Weights of a small GPT-style language model, trained from scratch on English Wikipedia: rotary positions.
MLP neurons of a small language model. Each row is named by its layer, matrix (up: input weights) and neuron, and shows model dimensions 768-863. Each number is 50 + 15 x the weight over its row's rms, rounded and kept within 0 to 99.
Before each neuron's rows, "fires on" lists the tokens most often at its 100 highest values on Wikipedia text that the model never trained on.

fires on: " of", "-", " Total", "st", " and", "e"
L4.up2918:57 40 34 84 38 39 52 49 45 36 35 51 49 38 42 50 50 51 23 54 47 24 53 34 60 57 40 49 51 23 31 55 57 71 49 51 41 26 73 66 25 37 42 70 49 31 46 67 41 64 51 41 56 65 52 36 39 42 35 56 58 66 23 48 52 57 46 68 51 40 55 15 48 48 48 55 73 53 10 48 26 55 53 64 49 38 52 70 49 44 50 21 39 45 43 67

fires on: " ", "1", "20", "z", ":", "ie"
L4.up1526:73 51 68 59 44 47 55 18 37 45 61 68 39 58 45 68 37 57 43 20 44 59 49 53 24 32 43 37 59 64 35 48 45 71 45 15 40 55 64 57 54 76 65 51 32 58 83 45 33 85 60 50 09 56 60 59 28 62 36 60 46 77 45 66 51 36 61 87 35 42 61 46 85 51 47 52 32 51 51 58 54 34 47 47 58 53 80 49 42 68 46 44 54 65 24 73

fires on: ".\n\n", ".\"\n\n", ".", ").\n\n", "\".\n\n"
L4.up2309:46 16 76 37 50 69 31 50 42 51 44 48 51 48 49 60 46 35 42 41 58 33 63 53 56 53 32 39 40 50 38 52 57 59 55 49 72 56 47 67 34 40 33 29 61 24 32 44 32 56 27 54 63 49 43 70 69 47 71 67 57 56 47 43 38 42 66 57 46 48 58 51 47 29 44 46 52 92 26 63 71 41 27 33 45 51 72 26 71 69 53 39 61 34 58 54

fires on: "ust", " game", "ent", "-T", "ional"
L4.up883:65 52 47 87 37 54 51 45 43 64 58 76 61 59 51 36 41 45 66 34 54 48 33 56 35 67 52 40 51 28 29 43 60 37 59 45 60 58 34 57 44 43 41 46 54 64 15 54 44 64 78 46 24 48 35 46 52 53 34 67 50 58 42 51 69 69 55 33 74 14 27 43 57 45 74 65 40 21 48 42 59 69 55 47 50 58 55 56 56 43 66 39 59 72 48 66

fires on: "ris", "ot", "ric", "ts", "ret"
L4.up111:69 27 62 25 62 70 50 36 61 55 64 16 63 63 64 46 55 54 44 67 54 73 33 56 69 40 48 52 43 73 36 44 35 39 64 55 66 52 50 60 17 63 31 52 41 22 41 66 68 65 52 75 59 24 33 48 18 45 55 44 38 37 52 75 34 52 50 68 53 44 59 22 31 38 59 24 37 57 53 33 61 53 51 41 49 39 77 72 50 61 43 77 27 61 40 51

fires on: "|", ".\n\n", "\n\n", ".", "-", ").\n\n"
L4.up2989:38 64 30 43 50 60 50 54 43 64 36 46 59 51 53 49 46 44 35 55 50 48 51 53 43 46 30 35 55 38 57 67 61 09 54 61 88 61 67 43 38 44 42 65 71 41 54 61 32 62 40 36 65 54 35 55 62 41 56 68 79 59 48 79 55 26 57 64 68 39 65 43 46 00 37 31 36 74 31 52 27 69 61 58 45 55 70 42 70 35 50 35 34 55 56 44

fires on: ".\n\n", "|", ").\n\n", ".\"\n\n", "\n\n"
L4.up1349:65 53 63 48 62 72 56 61 65 56 44 51 61 45 61 65 37 51 33 56 63 50 73 42 58 63 17 44 49 18 40 49 62 45 48 50 86 77 62 62 49 37 58 46 73 39 50 67 50 40 60 51 63 35 56 65 52 46 90 63 61 56 57 54 54 24 66 63 59 65 58 37 42 04 37 74 28 71 44 55 64 51 32 52 50 58 57 66 45 56 34 28 39 52 39 54

fires on: ".\n\n", "otes", ".\"\n\n", " manufact", "struct"
L4.up1958:82 57 96 31 65 70 61 38 62 46 56 28 40 45 62 39 29 25 37 53 73 34 46 55 53 20 20 47 43 36 43 45 42 55 53 66 29 58 49 50 59 54 47 49 65 36 64 58 42 81 48 48 49 46 38 57 50 43 62 66 86 59 45 47 68 27 70 81 68 48 72 44 32 27 73 62 37 83 40 49 47 44 35 59 60 54 87 63 45 67 27 36 32 39 36 49

fires on: "19", "20", "ah", "ia", " ", "a"
L4.up531:76 40 42 37 62 62 54 47 55 69 53 59 83 42 47 59 34 26 26 39 47 42 48 36 55 78 52 67 38 57 38 43 52 63 60 55 64 70 55 49 70 30 51 52 63 36 47 66 31 69 36 50 68 45 56 45 60 51 46 20 50 57 44 67 36 45 58 19 42 67 63 51 53 38 61 63 50 48 38 78 42 43 67 73 51 18 25 55 54 75 38 46 26 63 49 89

fires on: " that", "i", " who", " player", "ian", " with"
L4.up620:45 40 70 45 43 46 50 53 46 16 48 64 41 67 43 37 77 65 57 32 55 57 29 39 44 34 73 62 35 33 47 23 32 60 38 37 52 66 80 32 66 46 40 56 63 54 36 62 41 78 60 43 40 36 59 57 58 54 54 73 38 59 57 77 73 32 47 47 48 27 63 33 57 52 39 51 71 75 76 76 38 24 57 46 46 67 49 61 49 29 50 52 58 28 59 50

fires on: "00", "s", "at", "m", "ot", "ts"
L4.up3417:56 58 62 70 41 40 50 31 41 61 45 37 46 49 51 50 77 32 48 60 74 58 63 53 92 82 58 46 39 47 49 22 29 59 44 38 58 31 35 37 54 46 62 49 60 22 25 50 79 87 43 49 67 47 35 70 34 54 46 51 69 38 45 62 44 60 42 50 72 36 47 45 65 46 51 68 46 71 81 35 46 29 45 44 78 59 71 65 56 64 69 37 45 40 25 59

fires on: ".", ").", ","
L4.up2750:50 34 39 43 74 66 54 66 46 54 36 60 47 36 35 50 38 44 38 74 72 37 67 57 35 21 05 19 45 39 55 55 63 48 53 38 60 67 50 49 50 65 53 44 73 37 29 52 42 39 25 38 42 34 42 60 50 40 58 59 60 54 35 58 50 22 30 66 52 46 74 33 46 23 47 31 40 53 48 46 68 51 45 48 33 40 79 81 52 41 53 47 44 48 51 53

fires on: ")", "'", " |", " ", ":"
L4.up1632:71 19 47 38 41 74 44 50 40 60 67 53 55 16 52 56 61 44 67 53 36 59 41 54 74 64 63 39 55 52 54 28 38 37 35 64 46 67 51 42 65 46 37 41 46 34 55 49 27 37 65 34 74 35 57 67 74 65 53 52 71 56 51 49 16 41 56 71 32 41 60 29 29 26 39 27 44 24 36 30 81 35 59 52 56 58 64 48 35 39 40 39 33 64 26 45

fires on: ".", ".\n\n", "-", " |", ").\n\n", ")."
L4.up188:58 59 26 30 50 67 62 55 54 49 39 54 41 47 37 54 50 31 39 66 67 56 74 31 40 37 26 44 36 38 37 65 58 44 63 62 87 54 60 38 28 55 34 68 53 66 11 58 16 40 47 36 36 31 53 44 47 37 69 67 61 67 49 51 52 36 76 64 40 43 69 35 50 14 56 41 23 62 33 56 52 65 72 47 61 52 42 40 53 42 51 46 35 46 50 53

fires on: "\n", " —;", ";\n", ")\n", " |"
L4.up2036:47 46 56 32 57 26 52 52 61 61 32 48 65 71 44 54 31 38 62 24 98 59 56 37 38 47 42 49 39 60 24 43 41 43 77 43 37 50 62 83 28 72 46 82 42 38 45 57 51 61 34 36 56 48 23 59 50 69 27 49 45 36 31 37 32 55 48 51 33 42 23 47 56 78 44 27 77 61 46 61 46 27 48 59 64 25 73 01 32 82 26 53 10 37 55 43

fires on: "h", "s", "ur", "a", "e", "d"
L4.up2876:36 24 57 49 98 45 38 28 50 42 24 30 76 43 33 66 61 49 41 50 47 38 35 50 71 50 58 53 52 35 43 49 50 36 31 39 60 57 52 40 64 47 60 26 50 24 46 56 23 17 78 43 76 31 47 56 76 53 39 64 50 33 42 78 42 43 63 52 53 31 52 54 43 43 37 56 40 56 52 24 37 66 38 34 54 38 38 99 29 35 67 34 61 40 61 22

fires on: " ", "s", "iv"
L4.up1366:68 58 17 34 48 58 30 72 79 28 69 66 59 68 62 66 51 74 49 30 52 43 57 56 41 59 75 41 43 53 68 48 44 44 56 35 44 85 46 62 61 49 30 70 55 67 57 63 72 57 43 35 57 34 41 38 39 57 51 23 29 50 57 55 59 84 61 36 45 38 66 29 86 64 50 75 62 30 47 43 73 60 74 39 37 34 44 41 68 45 24 44 37 70 50 71

fires on: "y", " for", ":", "\"", "or", " |"
L4.up1402:52 41 67 45 58 27 32 39 54 41 49 22 62 42 70 79 60 44 65 62 58 31 51 44 88 49 55 72 52 50 66 42 89 41 21 19 60 38 37 51 51 48 51 43 67 67 66 52 29 40 68 22 57 69 65 57 49 67 61 41 72 43 58 58 31 31 53 49 39 50 59 30 47 46 55 45 48 64 34 49 62 57 39 25 52 66 51 70 52 36 63 76 62 76 52 49

fires on: "h", " year", " species", "d", "a", "y"
L4.up1252:33 65 44 47 41 41 22 42 72 55 41 38 68 36 65 58 32 28 40 40 77 39 22 45 56 48 50 68 47 43 36 69 27 44 43 59 57 59 40 49 27 62 47 47 50 43 80 57 48 21 52 31 67 46 31 51 70 49 42 52 56 27 71 71 21 63 59 33 44 34 46 43 46 66 45 39 55 55 42 37 56 60 19 37 46 43 39 76 64 63 37 49 52 63 36 50

fires on: ",", ";\n", " re", "\n"
L4.up184:57 35 56 24 60 32 63 55 51 31 47 56 39 45 20 54 62 53 46 87 54 54 51 39 40 34 58 43 31 53 61 53 47 87 47 37 50 58 65 64 38 68 55 73 38 21 46 65 56 59 61 40 56 58 46 44 45 66 57 39 34 53 52 45 60 65 56 39 47 36 57 35 50 58 24 49 61 48 64 50 24 67 37 59 55 52 49 37 27 70 50 44 46 52 44 31

fires on: " by", " as", "ing", "ed", " into", " of"
L4.up2109:51 60 53 28 67 60 42 40 48 43 08 57 43 21 53 42 42 35 41 72 48 54 26 40 80 44 59 58 51 62 54 11 31 59 59 55 56 35 57 55 51 49 55 65 51 30 48 59 55 43 28 32 26 61 76 61 62 32 46 61 34 51 39 53 62 37 59 39 27 44 60 46 62 25 70 52 65 48 24 59 62 49 58 60 72 56 43 58 31 52 33 70 39 78 68 54

fires on: ")", " |", "6", "%"
L4.up2137:72 22 36 60 37 44 34 70 44 58 53 44 71 49 63 43 75 81 57 58 65 21 48 48 36 49 41 70 73 49 59 54 36 73 47 46 31 69 34 43 39 52 42 63 26 76 55 51 46 48 68 41 55 46 75 50 42 61 50 41 32 43 53 63 71 65 42 35 39 57 54 50 79 63 53 46 66 63 49 31 44 57 56 24 54 28 44 43 40 54 28 82 65 31 48 57

fires on: " of", " against", "98"
L4.up3479:65 40 37 56 56 58 65 33 41 18 31 35 56 66 56 44 37 55 30 44 43 88 33 36 75 49 31 61 49 34 51 39 52 50 67 65 50 80 57 25 43 22 42 50 34 37 24 71 38 40 63 36 47 52 86 39 53 53 20 53 51 53 27 61 60 35 59 83 67 23 57 43 65 35 52 19 65 60 23 27 26 50 42 31 57 28 61 57 48 56 38 49 32 54 87 66

fires on: " |\n", " den", "1", " of"
L4.up3052:72 33 29 72 79 78 36 69 60 32 25 83 64 21 58 50 45 40 58 43 22 64 44 28 53 56 49 50 40 10 38 40 69 51 49 40 69 28 58 48 38 49 44 45 46 47 26 68 50 35 61 54 74 37 41 40 72 56 33 51 63 43 67 52 34 48 66 49 62 43 61 39 38 34 40 58 63 35 28 64 36 39 41 49 44 21 40 59 45 59 51 59 40 61 57 59

fires on: " |", " ", " |\n", "%", " —", " —;"
L4.up2965:55 50 40 41 54 29 55 44 39 49 49 60 40 49 42 53 33 59 43 79 55 67 74 46 42 38 50 39 34 54 53 35 22 70 66 37 48 41 47 69 50 44 66 72 65 48 40 50 33 37 13 39 52 60 01 45 26 62 43 60 56 36 58 45 38 66 56 51 31 74 58 58 67 66 42 60 43 47 43 80 76 43 29 61 58 89 47 49 54 59 28 51 46 69 73 54

fires on: ".", " and", ";", "\",", ",", ")."
L4.up1456:82 47 73 42 53 54 71 65 41 61 30 66 46 26 53 51 36 46 23 75 77 65 27 35 81 40 14 36 63 40 51 30 38 59 49 56 76 73 54 51 61 54 70 75 55 19 54 46 25 50 40 26 24 36 62 62 50 39 81 77 54 67 77 62 86 26 50 88 61 31 70 40 56 09 24 49 33 72 32 34 54 55 51 54 45 63 59 65 57 54 56 53 58 46 57 61

fires on: "ing", ":", " career", "1"
L4.up3007:50 38 62 40 39 63 40 22 26 31 63 82 75 74 37 54 11 53 36 60 48 69 57 56 47 39 40 56 74 36 31 34 51 52 36 54 45 62 52 33 36 60 60 30 36 63 70 61 34 27 78 57 32 59 39 48 61 56 41 59 44 53 43 52 45 19 49 86 41 42 29 25 73 23 68 38 68 65 64 34 76 53 53 25 22 25 36 43 31 47 66 50 50 31 47 44

fires on: " with", ".,", "i", "'", "s", "ed"
L4.up124:66 51 57 56 29 56 42 43 26 27 42 63 47 77 58 44 57 54 37 42 45 60 52 29 57 51 60 54 46 09 72 49 75 71 19 49 70 29 63 55 63 59 57 62 70 72 59 51 64 32 54 51 36 24 44 25 60 56 72 33 36 64 51 65 45 22 45 62 61 47 44 33 60 39 51 48 39 63 41 56 55 22 28 84 48 77 61 52 72 54 65 63 23 33 54 63